python train.py --n_layer=13 --d_model=192 --activation="swiglu" --bias="none" --parallel_block=false --init="trunc" --init_std_qkv=0.0392 --init_std_o=0.0487 --init_std_up=0.0561 --decay_fraction=1.0 --decay_shape="linear" --final_lr_fraction=0.1 --steps=10535
MLP neurons of a small language model. Each row is named by its layer, matrix (gate and up: input weights) and neuron, and shows model dimensions 16-111. Each number is 500 + 25 x the weight over its row's rms, rounded and kept within 0 to 999. Numbers have three digits each. A neuron's up and down rows have the sign that makes its largest values positive.
Before each neuron's rows, "fires after" lists the tokens most often just before its 100 highest values on Wikipedia text that the model never trained on; "fires in" lists the words (lower case) most often at its 100 highest values on Wikipedia text that the model never trained on.

fires after: " the", "el", "w", " The", "in"
fires in: "they", "them", "www", "appointed"
L5.gate516:498543492503467454481555508490527538472521498498521468472503510533481533533525517524515504494509485502473489494531474506508478506573505503503526489445491511503492513523449518467464499490479520520477521504518502491469528498576509503495496480468495442508458480541515499480463495500511483472
L5.up516:544498507469491533523449477504504482476469529497470467512498505495428506495533525497463487515506497508510492518474503488507535502493477504497489555486484500492505537453460542511501487524481464487515504508478516477480499512521482477475492494515421507484506545486473470499517515495482585476

fires after: "p", "m", "t", "it"
fires in: "committee", "competition", "community", "commune", "communities"
L5.gate562:494481583531520491491487523521520464476490502554524528479467492496479506513515480509510514530491541527524483493533468529481522502514471497515509482521496474464476487510524498464519495519538476462451487469500480511414504504559535523522464477496522505488503510501518502511524472474481474525
L5.up562:501505518500495483503500465494465526495512506505492487512447509459487488539466416486534517564540475513501458513483477537467463513489514540483496542472500495508484493532504483467475468531507548503507501476506465530497505539495507481507510527507448448532494544500466511490531484505487501488

fires after: " wh", "h", "it", "il", "u"
fires in: "while", "who", "what", "water"
L6.gate758:468482430525490502490476489512550480462553489543542466493497478514500547496509477493490490519484501484517528490501485516489506495481528486520507467510524420512472505498474489477515488519503475509528482535486508475504486495548521488462495494501522452482517485472478457488515492463489486511
L6.up758:540525506506532451509501489518526500485508498560527508483506498479523488515498446510531526515501501513470494518493489490505466479427522501499440518505492503455455521509474520525512520511490445516512559480465478484530483538534474483450534509491531462486517506427486489487532522512514502512

fires after: " to", " and", " m", "ed", "ld"
fires in: "be", "more", "the", "as", "its", "been"
L9.gate450:504523490585512513451484494525509487530487466518550544508522516517507520483528509467484496571474470506488487502499480534491501515525504486472506549518519541450498545532469507490543454488512505484527545544530498478493460485495475465504499521529492502500474476500528483483491512474491510490
L9.up450:534480450472465481495445515515525500486513487538453492503498478522516474482537512495480521575515526458495529478508563491491518510466513480470509493515507510518482478486477514484493501502462516481505522543513538486480492478498511511481475497491492503565478487500469504441490499533513480565

fires after: ".", "est", "st", "ort", "s."
fires in: "the", "dorstenia", "system"
L4.gate688:545495495470486520498536525533452555457507559526506495521473504479511493498483497494493516487549489470561503535517520496487521519529495504488472507503497507518483508455469496512507501503514505455490512526502507474481522465495475489469522535461503505521485476506523537505534499529516474514
L4.up688:464474487477478495520526525524435565442513519511519534497479525535537507535511523471540532525502541498494513497482500485508463498518499447487483505516489559522486466493498533544521469525516512491462500502505517488492502505486531522485492452481487574502494481475497511493493505519544492468

fires after: " c", "ou", " m", " w", "T", " W"
fires in: "can", "would", "will", "may", "could", "to"
L5.gate354:517521488494510513502500485536497500460509485518479475562491456525537489487479484519543509504498461506534464512523496512500513512512509501512528471457491522530520514480484498507487517527500436527459508478475502452473505489507523493504519489513530460469489480521461499490518465487481496512
L5.up354:520508491539515480486537523486524505476569505530514494502495497490503516500483488522503552492505460493466495528545502482440501468502454496524538492484528490446505535511469493526498494456478475512470459501481484467464461438467526498531464477469467480511489487482498479528516509534529527483

fires after: "in", "g", "e", " w", "u"
fires in: "began", "women", "minister", "much", "finished", "brief"
L5.gate372:528481475498505506487495453504491505550473484510506530525490500495516476494527441533478525501513506448540525532461489511529480462543538465554530460473519475470488518532431476531505446477478540496497485497497499493467486500530518486477502508491473503477464471473465503484530558496501507519
L5.up372:502513543479534514511469556493482483459468494483528499509473502441485565490469499508492502517567514466511476507491453487517510511507505525463497521526479506501469503529498529556515503496492442489479483505505524496501503490436485513469511506477511511507486565477523499479503447475529527494

fires after: " c", "ou", " h", "p", " b", "b"
fires in: "about", "court", "both", "high", "respectively"
L3.gate125:491532489461512490515537509461539493519491522477552502522484484484473498481495496520455484552487477453499461516543523503512487487502504509553481517479482518535455525501476546492443502522507523541509514500503508501525472533536542517484481514502542425522486486513472467485505497486530500428
L3.up125:484504486477511488489519539457520517498522523503525474476507495548471502489502523459513501479483485474493458472526515488552483571525455527498522487486502473548484503519503512499497556476506533482498486450510506416520510500482491489491464521519520431556518486518516473479496490521505488508

fires after: " th", "h", "g"
fires in: "this", "registered"
L4.gate969:466558481544525482492484497526530518524495519495477514536512511453454522501489541477527492536539490493504518501519483494493482521477497502527453453520509509492512490473483515529468443499531490474511487512495489476540520522533463498543476533533506517492470509519479482447545473511469538503
L4.up969:507481533531536503498498486490511504509502513468473511521477493474463504510503526508546481514469544475491460512528540480493531462499477477522496499511528471552531468473455501508560463494482514487514521495504516472468486507554487484541494535504461530542492519533523498522525546517507485501

fires after: ".", " ", "u", "s.", " ("
fires in: "the", "such", "entire", "their"
L3.gate846:489523509491523514494500466469554494513480493532541464520489458500472515543488481499440519489496480468481550512502504481498532466520537492502513507513483469482514471522521467485470540519498484505513524493499494511531451531552501523478472464480497535522510466520476475479500485571468498483
L3.up846:526520503495515489505507453499537491490517467544515467516489490452524551515479484509460488501506488469479539501469497488512534539496512504557508508494485446495524507526502505501492519513483495494527487487484509492478523551541488481530479472544470483496499433517510447510533471511493477488

fires after: " be", "g", "e", "in", "il"
fires in: "been", "began", "between", "begins", "beginning", "jean"
L5.gate181:497483489484541474482474474525501503493476461532470523480490524469505550493510511502479436538537466522499541517503502517531462520556482516533488494503530508502511537564469467498504492532525497494505489493515515485479536489523556499482494484502465519499482530510467520537506524464459549505
L5.up181:494466482536528494478456510495512501480456505493575442487451524534474523524527492573503531478503525518511517570507521489494479521490496481500529493481474530524526504536505513545553457489524514494532483505467473480519497494477505491496471511486452523485474520461521496481515489497491469498

fires after: " t", "h", " al", " T"
fires in: "two", "this", "album"
L3.gate985:436492505461488463497487545512490535512572494526529504490490489463480468488514507483479492512501456466488477537540507490493476509507539452497493469530474491455522478525525530476509506456507548517534480537464479505505498448545498524528473528508479479458471477512497465525527544503465520466
L3.up985:487510509481477494532484521497535492517497487459522508488514525510534484518514511525465446483487505497535459513507501490519489485501484464515475498486503459494567542502485482462518522519494467513502503490491551472531485469505504522464506475514498511472466558502494478499512543523505486512

fires after: "it", "i", "ist"
fires in: "united", "director", "entire", "directed", "title", "distinguished"
L3.gate486:549491502494513502500518464510495525531483490535526468493503537470492500525512489507498505455537445547513510471490542558506511518510515509480438532510482575522513469480496491559510477481488501489514516543486468509495471500525540452516487500505503492480502503523469499484464502519484472475
L3.up486:476501493502470470468502506465497566469492503525526475518498494486492496494479486461491506492551479502440477520501540464510459478494506503487487521502477475474482505512530511454472487492509486532475528485446447496518536495464511467525456499524506458488536489503539506443499500520526526479

fires after: ".", "s."
fires in: "the", "they", "their"
L4.gate885:500488460448491520516501489496485530470558516490470527453558510511495522482508529458518507500483491503555437524522485499525489503518501516517435545507507512504476518521525486501528502494529509507490504511486513502494515519495472492485512476496484533522507551524485536477546536528519512520
L4.up885:493498469449495509543479513502499536512547539506473500460518505524489505487496551463522507521516486499528462553498516507498518503498482511502463547482488521523455499543482480485515528485536550500483481513496492494489475513490470511547522498476495529518489541509495503482536515523523506545

fires after: " w", " W", "ir", "ore", "er", " m"
fires in: "than", "women", "chairman", "written", "water", "writer"
L10.gate321:525478549515485507521451483481474496479508464483529500500523514475501519524517464460518452505533535456513507540523519483490487499500496554496490484455456546467494472561472528492509482464505516480554468478515508488475495493511496510513515528503504526470448539501493486460560560527551525460
L10.up321:505491495470531517481467482518508478445455466493490485520513478491452511480500460468514513523484491509522477560473525526499452510466517499531514476532501456476507524515506514530522508536523490497526528514474433467466521445509451517529512504540478519492528530512537489462514492484531475514

fires after: "ou", " d", "l", " T", "'", " w"
fires in: "would", "did", "could", "to"
L5.gate932:486489529520511486486536480489535444535527500494512510505501467458539483469487464509483517491487501503467496507526499471478500510529480467518555505498502502475559496479449484549544529494445460501541485494496507477508483481522524489510530526476486451517483472477471492465475488513459464511
L5.up932:473503470501474515474466484504531504488507521496483494521501472482495490512475537551470547504503506475510523518488517511493475501529459518531537470480488537495519545460503518532459508485484485502483532526443452499516470448515550493542483509494503480492447488471460492493547487456501488508

fires after: " A", "n", "e", "or", "o", " and"
fires in: "was", "the", "an", "of", "corporation", "were"
L6.gate754:498552531542475497523504529481490502507484517498463477526490505500490528462492466501549513526511496525506438491495486464549505504529493534462531539521510540543507524526486526501442465477507517515461490515504546496519521497511446452485459521506502511517445493513473474528495478476491475470
L6.up754:499555522512500538479535486546529463502513478554457467455537509493491498515515530515458531528499524509519517531463522528503510511500485535484460527517502522504502511502484498511463527517510498545524484530535471493540517536546520568470506468499499527497518467519480472517494526468457496476

fires after: "ud", "om", "c", "ak", " be"
fires in: "including", "became", "include", "income", "includes", "being"
L5.gate362:530497464523529504506501504513529480465527528508474477456418535469478576500481533491496492480492501487488465507525473526518544484474497512483499516525495464492475514528486512504502481495475519523512481481568465479534497511498468483546479516485480520492517500502514515525491467420526498502
L5.up362:501518451488471508453503534550566471471491514484537494486479509472435508441548514530490472507467504503507487460487486481499466517506517494523531479509509492470448507502494497470529503475438513470488464502536478498492527508502488487526495499511542500515507533524448526497497474512471538499

fires after: " th", "h", "ou"
fires in: "this", "previously", "www"
L6.gate358:520492455454483497502518509485499470458548487517527496479494527545492479495493455486523501452528517465502509513548538475486491528536523530499489518493492524519563495493497509476509483536529516522542494523483569531503506493516492499485468530558482479457451505542504512463552519482531493494
L6.up358:478500510462513466507478539530466543514530500503468500499517527528504473478507469486481468504482485446559466504490515455509443526549540455522511482568483514505513531476489519515498484468451514498507496492493492460533516544504476514548479507524530529532516491460496497519541525509546526458

fires after: "ist", "ers", "ent", "art", "iv", "n"
fires in: "university", "central", "district", "department", "government", "national"
L10.gate888:519509521511499470491505489511497508518515517474476473437531531514517505519517524508474458510528485513508509495493470505524455511536460493498487498483439457474525508558488534511524526485525503508538485502508493514542470510512548522528454509531493485510510503482457506502517505509504496488
L10.up888:522537516471520477510442485478496500521484535485508487494455484497545522475505544549507515459490498553470472480532463476487493506450522535476489540504497478452515509476488477500478484503503478468536479505515506537479496479514515498497525493487498511480527542473531515488516541472485472476

fires after: " k", " d", "or", " an", "n", "k"
fires in: "known", "during", "born", "knowltonii", "announced"
L5.gate517:497525525525495481494483509496461506484523529514476507469478463501499480499516463520536527503512488550512476500520522466544507484506536483470528468483520520540493528507531505486513514561452508470476534494464537483498528506481489471500516476515495502419514482535538523551513552520474498494
L5.up517:509541539472497485500456507486511541458488464444507458510498536500474508540521512523471504476502505502490479496555537463487496546504468499527466455499439457529476483480472488468533526492528489510484488492494500515466491511492531487483471495560515491474486457555522482520501515529477526487

fires after: "ed", "e", "ue", "k", " se", "t"
fires in: "on", "of", "to", "left", "sexual"
L6.gate806:497500516480522521471492537490541469519519509512520492486510476451467496479493511464495483518472478468541456563522503509495519497478477497552506501521438520524503479479488487500500477506481548523518471499516536487534495477525479561445533525526505556540485482540480502501509505517488491519
L6.up806:488549488485451551539518532481492492468501503490453503482473493507523469477547503543527495507476518500505481502491438514484483528509499513490527500486501514521520510435532473535492490502490509480565460553527497566502470505556474477535499483515505491531516492546509472522494511470489488517

fires after: "op", "p", "b", "all", "an", "ip"
fires in: "people", "double", "called", "couple", "multiple"
L5.gate886:522475495516520511514558537487502521494542508495467513442495478509533454492527510469502508473493516518483528470519491469472473481494453533494528449482489486513496509426489525496500492501479503488492494478483510515485477479493514455492477475522491486483479431499483489508488526506527495524
L5.up886:507453454459440451529543504491508507479476527496487486488493520497525499507491514532453526498538456530483517550501491507484497470532457518479534484541497482559544522507480504539515408483515500521517500472506520448521501546509503444483517482524485507483496514503538515500541543508473503486

fires after: "h", " A", " on"
fires in: "this", "an", "one", "his", "japanese", "only"
L5.gate511:492535444475525496495515494508521551528481474532485511445436552511467493444532496483527487475518471516520535450500507472533497492475517498499497516506488505503497512505526502465564483493480516497468548467499537496539492480519526484502508497496483509516503515511492508486551535508542528509
L5.up511:496528483472506471482519523487510512537476472506497522500522516534512489444525441482509491500484499496531504462515517527516501509507508527476451538485528489515543519518476530485509497512510510472462459461443511510523472510513541499500487526531487491504501556512496472512521538515476541474

fires after: " wh", "it", "s", "end", "t", " 200"
fires in: "who", "united", "ended"
L4.gate972:498473498471472512494538471522536547458497496525552519501522486511493525482498508493447512511464483472484482509534507489506483474486541519463493528501527462499509495493492494485510474488508475499496477517555455502506502474535494505478467521459532508471471543488467514515502508494522475507
L4.up972:477505506520486499483530500476491487456447519532509557498543446494490497556496504500512496534507516483531501516523488498521513490519491495505490482499547505535509488507488517507498487544469483462509502487438488482508467499546482529466488473464515496509530507503475526525499482527496504509

fires after: " be", "ad", "c", "om", "ag"
fires in: "been", "made", "became"
L5.gate63:521456488463508482469455503547529510447510531469488526483486490486490514461520474518509479540495477464494494506485506536525508449497527516504517539521523475529523507475488484474476507523504536491508484455538485455503539439518499465504465498514495522511493486523481532522495478468462505492
L5.up63:493551521522494462499503511483475458525518485527470530495472527509475497513522516520493516497493472457495506500498527491502484495521500506492546487499478482492509503476465522504499559499495511544494439492528523499468534512502520473500454491489515551467524506529486487502510539485504529518

fires after: " C", "ist", " c", "n", " M"
fires in: "district", "county", "country", "council", "announced", "mountains"
L5.gate762:550492500493519487507518476502518533526491517485504498466467507505539477482446483493480461502562462505510485504485552487511483483465459534470465489510473524551524512505507518524504505521514507517514498516506533467474475506504527518464507526517467561510540499452526497491550479523454504474
L5.up762:519523492475507490506515453484519499488496505482516512492481489488504465479486468527525465541528492481513446469510490500509481502514449493512474549457496499509505520497532528457476482511516506459541523421524548471469490519497504497455491480504492517503511498481502496471514481533460471500

fires after: "e", "ct", " re", "t", "w"
fires in: "october", "december", "received", "often", "owen"
L5.gate47:496496488544477504502521487476503514511484493503479510550491493553507522513477449460503494533505502521533479464482476473502493541484564540517452486514502522524511476494498562538496497487475496519515497520473548522518516505526519512461483505549509503496501472505513503520527511537488539485
L5.up47:489528505506539473476469517472515476521468511501448500541489515495487522515504529485490509558526488486502484480505471474523494518540531524473491550524493517505518502483466504474566512519531502489493506483459451505482497520531523482541488530525475491512493480496479516494516535460512495519

fires after: " I", "h", " wh", " th", "ou"
fires in: "this", "it", "which", "its"
L4.gate323:493517458501532487510561524557510498498546485516476498499499538458508540458515480478510526499533489492518451493501528486467480490471524494470515509489481500496493484454523513474471530459541463487532496518532478483569496510505544455489456500491515524497506528498491505471525496483477518490
L4.up323:487472520465516508482478519495496463530503531490524529524520512510509559492460476506501466481491505486533471544491475463509508478481491517495486485499513470476487517537477476473538495512465486490500523497483546513506488515532521549527480563490490438472486476476509540544506455506480523490

fires after: " the", " The", "o"
fires in: "they", "them", "s", "then"
L5.gate790:465538540472436430501561471549539500436537516503479539517503497507504467547481512513498483468486465498498483523516481507493504491521518497517476564499475506484475504469521502527504492508464473515534543515507511501483510494547508495478471497488475531437493477482499470469529505499494487443
L5.up790:465467501476495479501513492467533473473493513497504447514500512442503459505506518503512569480488507499516518491509526539460504494476510511486512512502520513468527544479444511498503460524475460497504482450497472504493544480505504515473501490477541463499540511478523505474472436523418492477

fires after: " h", "av", "ra", "iv"
fires in: "had", "have", "having", "giving"
L3.gate886:498521490509498502525506491471480485483449508537464535509518491524466483521452512507452476502504506480473489491523506505477488515492499520499494494535526488532494494533489531512455479505487476495501501517488484547567511522463500444498477504492526503473502486505505443524529457473513504488
L3.up886:473514481492539460519492531458517502452449516512480468495460526503500443528456524450454514475547541521488526454481501495482539481492488508537532509507521493516500492497525518486509516481548447492496475567475497544525547516502476489505493473500517488489524516472499487489497513500453497492

fires after: "ou", "or", " W", " E", "he"
fires in: "north", "south", "west", "east", "southern", "southeast"
L4.gate461:476536478489485492468491475478480501506519495510477539526485507524484464474500432492479453482506501505478505509506506495485506484475521511479483434493453483523537471471458485483580502504482499491527513511466508460492469521510516511525530496474489463515515528468536468487478515524491490493
L4.up461:528465467466498457501475467532464469506507491495483499514473469495490486470459463534485474482519480487536500464498480508527510492527510487489469490538450500470486476570496520460509496443507487499500553536484480500480507498467490543506505485477526458488458483503512479532469562476480506482

fires after: "p", "t", "m", "in", "ell"
fires in: "committee", "company", "commission", "composer", "intelligence", "minister"
L4.gate382:547481544500493397478493460485527479495502483509488485492472489499539460514530492501524482551491519522500501502534512579495522526493510531494470540523489478530488504485501468456513500462502469528522492486528501488499518523529501449524508506545493497549528499487493504511497542461494466490
L4.up382:471513507489505470514492471538509491536503463492507484530492445485457501466486474487527542536552549517482541472465524532475488488501522499537494584497489516475480467476479486473529491487505520514518517502543493510464476514476484531497503474458505468543490503537488524479490505481483513509

fires after: " to", "o", "ld", " in"
fires in: "be", "that", "top", "the", "toyota"
L6.gate496:466505527564492467499439518469512490514479535518505518494487517472487507473536477470510516514522490461509499456544489532452496511522521481458528561556457501490471517479496538468526492469504507523446496496493464513509475515487489468498486465479502471462523509545508456508490504472509463528
L6.up496:512469500488500506517495501494519500479531454495531523490466539512496479485483510460516470525521491527510507470490519490465493497505475500494493516523435522451508525461511522500541487504495451495503509464520541501464478509441493508501517546470499486497481491551526482469496459558510461522

fires after: "ist", "i", "v", "ep", "s", "it"
fires in: "district", "assistant", "society", "adventure", "department"
L5.gate878:526513499495521493499505463458516504498499494462521490470483485482479520523488508521503490478495487526495509490518474520508519488488459504493536508514461512532465482517487515532515453454485435508496496499521462509497527510484503482526475502474513484481560532505486539477499492570512467508
L5.up878:500526512503483481481481478512501488505439492524549490474504525511468510503492463459495492498514506487435506516561514484530496500497471503515480519471531484467508488459528486459489476514458481499515518506497478515481509483491489516502525508449545549537500478487499462520526467495488470464

fires after: "p", "on", "ent", "ad", "en", " P"
fires in: "company", "century", "academy", "economy", "economic", "party"
L10.gate918:512461475479500521517511515499518502517499471498474499571521538529511517516532521520512493493534490498472501504549514528454509477551450459459530496532510528512507479483532512472492525495511485494475481512530541503498484517526515490479443484526510484504478516495506522510514527494469501501
L10.up918:497514515500452474508486522486529502489504458456503546491488463492490525484506492485499445475517516472537544514528499479523501507508474489479474511511534494534515457485506457497468456479484528512467491489483481508535513512448517484520538519547510478517507463468505527585505498516482535524

fires after: "an", "re", "ig", "en", "am"
fires in: "company", "family", "digital"
L4.gate717:528502489449454485476481488517516478469492459514496507471509515496454486496515476514504501483507463513537494503556513503511497501532524476479483491510463495557441502494518465478436506524491464518528517493542468507480471526461521502469559527523523471531485505484474494507520521471532507435
L4.up717:522524484506501512492500463517495505516493517477503483502461519443461527496465515447464471482493460478489478518508530489477534454489482481526525488503527498510528506534477495483535501450483543452460501486541535516500509493544486533501541504485554511511490483499432510482514543513495493512

fires after: " R", "em", "ist", " M", "ct"
fires in: "democratic", "romania", "district", "roman"
L3.gate298:512499517507483489484478511525474489530511489479467519460512524447541526512515534462494490511505465535502505512477514476461518478508503521494475518511510505539490495531536538483506525520512515482540475542499521497504434502471492537462456518466495485511547502565521496507510471509520498527
L3.up298:503522516480509524518540540473516504461461523536483505521483518512511508435479497515496487498528474519500481509483559534490488504560475511479516477477489530438489474489487516516481527496456557478481472518495528491496496499516490499498486470470450490475531474541478511470546505526460499498

fires after: " h", " W", "ou", "av", " w", "o"
fires in: "had", "william", "would", "will", "have", "has"
L10.gate539:527490531517495482479524450462455517486506491480489515491532468503503510500508522514501493488529480504515503458507507492500433473475464478490499473476449497541469499525482520501527494523473459500543506473449547469538534512519473515508497522457491460525492507503512503517479494476505524486
L10.up539:524504528540477463462484488505507526496488481528473525456518482443552524445476542518479486526470499506540492476512504525521502516496468467480487478491477504498474482509463546509514508503451488501513492479506489479498503515494511513506508478476513505517493448499494470524509474515496528492

fires after: " A", " M", "u", "m", "e"
fires in: "august", "april", "of", "much", "to", "among"
L10.gate906:449506490439481514535478482466453514533478529507486490526521488471509561505509562518481522494506515518498440539469495525484494510494483513469510464473475476519491519461530487464528431505497464482504516498516512506495473523510501510485503514492539500498479500500507473500549493484508511526
L10.up906:522471524526505505510474488478514494493476462501531484531526492494535454487536484496515438518489503489474496521547504522546480513531494543555476451505517457514496477504504495521451460486463520470473491495503488492512486505532466442499520537477484508496467516523495477482509476499516443498

fires after: " al", " h"
fires in: "also", "had"
L5.gate883:496475512501490463493509494489538472480505490476509488466508493496496451453475476535515484512523442490491473511516500531520478485475515496495517508521456529517468522529554546495519475491478459471499503539513555502512479490485518516466518504501508514484483473472471467491493531522472505476
L5.up883:423453561515499508471519492537512473533497539512514498484491476496530485480479532528517513499507487478491496511543496479543533476459499512499500504471470539488530519512454482533493507508515501458491502530485497467506497518477498525546543498473524497500524481532510521502487445500523479540

fires after: " p", ",", "ep", "u", " ("
fires in: "but", "published", "born", "such", "republican", "between"
L10.gate811:529502541482520466488515510497494468504527536495502502486471465491477555506498529508497495508503502511541520481524486522492516473504516480494494500485518492483499450547483467516505553463535492514508426492479527525551486558536515485505474534498475481482543503478468459487517522537522483435
L10.up811:476552508498496487521536477489484519487526488478502498505495465499502522476494509460477496513491515481534542523507499509523537445493529495477506506472514473512503476525491500486525525458525532451515520494540491478545448520522474473461500472465518519504507504464482487530479530524502507495

fires after: " o", "c", "ce", "uc", "ch"
fires in: "succeeded", "other", "school", "preceded", "each"
L6.gate396:491526456543457503478477440524528556508490502540508543513532464488535537470508490472485478544520478480506491500510503495499509500482487474486489514565478476494470520524491508476483534509538492515504508479493541535525530452498487495515476519456509508506515452553481450496506493465497488500
L6.up396:479526514498495514512494539515489490512472496496484516494510469456477486525527484446508491490525476481555516499444553482528501480501507512493500511467498484532509512480494486517499463523509476487473495481507491461543491545486463548540497480501487489516529507438523517546506551505492529464

fires after: "ct", "ce", "ing", "e", "b"
fires in: "october", "december", "singles"
L3.gate921:490454494479467496490504464479475500494512518534518495504480539481466517537449553504511464529523471484500494521485470503419513559497487487511501509488490497535506509452507496487492500489500559498458507481500528490508504519538489536519518511504474502478500529500527511475532541537462478491
L3.up921:507545493521534541481456524507503500507473501545525488480498476466497547468509508492531509485515525507498511494515477508567561484535536529478526518538472546517490519513492478489492487519548551444495491535492465496536502488511509532509431510506488492521520440514507502524514526515525506500

fires after: "r", "ic", "ar", "on", "ud"
fires in: "democratic", "republican", "square", "judge", "married", "prime"
L4.gate833:501528495531522446463518445482512492478500493506496529510492470476508469508526481515467463509483467463476506466512512522484486528525542497520443483524551469506550499505491438496498497499492504467471447493551498479499511468470523475514467543497492490553492465461483513475515521518505558526
L4.up833:473479521457492491525532516480486478501492519529511533539493537493513506534497508524513515521453501469508507507542516503484468469475523508489488494479502534510546477478527483501441538487528497499535490492513461509502507477494456513487521529455492499471508517504489488503514502503503479516

fires after: "ou", "ation", " W", "or", "on", "d"
fires in: "south", "west", "national", "north", "southern", "frontal"
L5.gate670:456523536516508509481507520475448495494491508519481504504543455474496514476523451470475501459527556462519498464503483494501514474536522514487463506514500528509517502560492506507543500495507494497546547449478513478497439524510495470454466471505505481512559520524506480517522541536509529525
L5.up670:534516487549474495506507503528473524473480485510472557461522473479482470525507460515456463490478518471480507479527519544477481493452527495446461506489502499479513461506465483485570510473480516479493504515533486500482449473439513456468517466520518494467491490478528496528493480519464509539

fires after: " a", " p", " P", " f"
fires in: "after", "policy", "following", "politician", "political"
L4.gate648:487487518512500521517501494458488484502494492504498490546460495480494438484489477534493542500470456513555502514548516481491521533534526532532528464538474496515474516521491477508500506537462530470530499474481516507474527526453515525503493500506473493454511504524529534522533545487448507521
L4.up648:460544524465501513526505499452478499514495517518500478497472518502519478501457435550510506540521479494537500514558526497476479510534542538533503469471529500530475534485481493475497498550509484512506475488488538544493505514497483489515513518508480466464522494532534524478526565482511490482

fires after: " be", "c", "m", "om"
fires in: "been", "became", "being", "remained", "becoming"
L5.gate380:474519485507526480470474508508511460456510515536509517529467527506495534473513473499489460526528492503549477480495500521434484503472457542469513481486536504492472553490517524526475499515487509474523484538553459498510520478508502491493460466513500490483494543489482482471495471440468531503
L5.up380:484494475470500487491479520499502475466488501496445483492477513533540469453520525469529527472506515502472513467479516509511467547533537494533526512492503529487514514507480495533496479490471535521487518481498502526523488501497538504510489469516470483490509497526468495498534523521534513483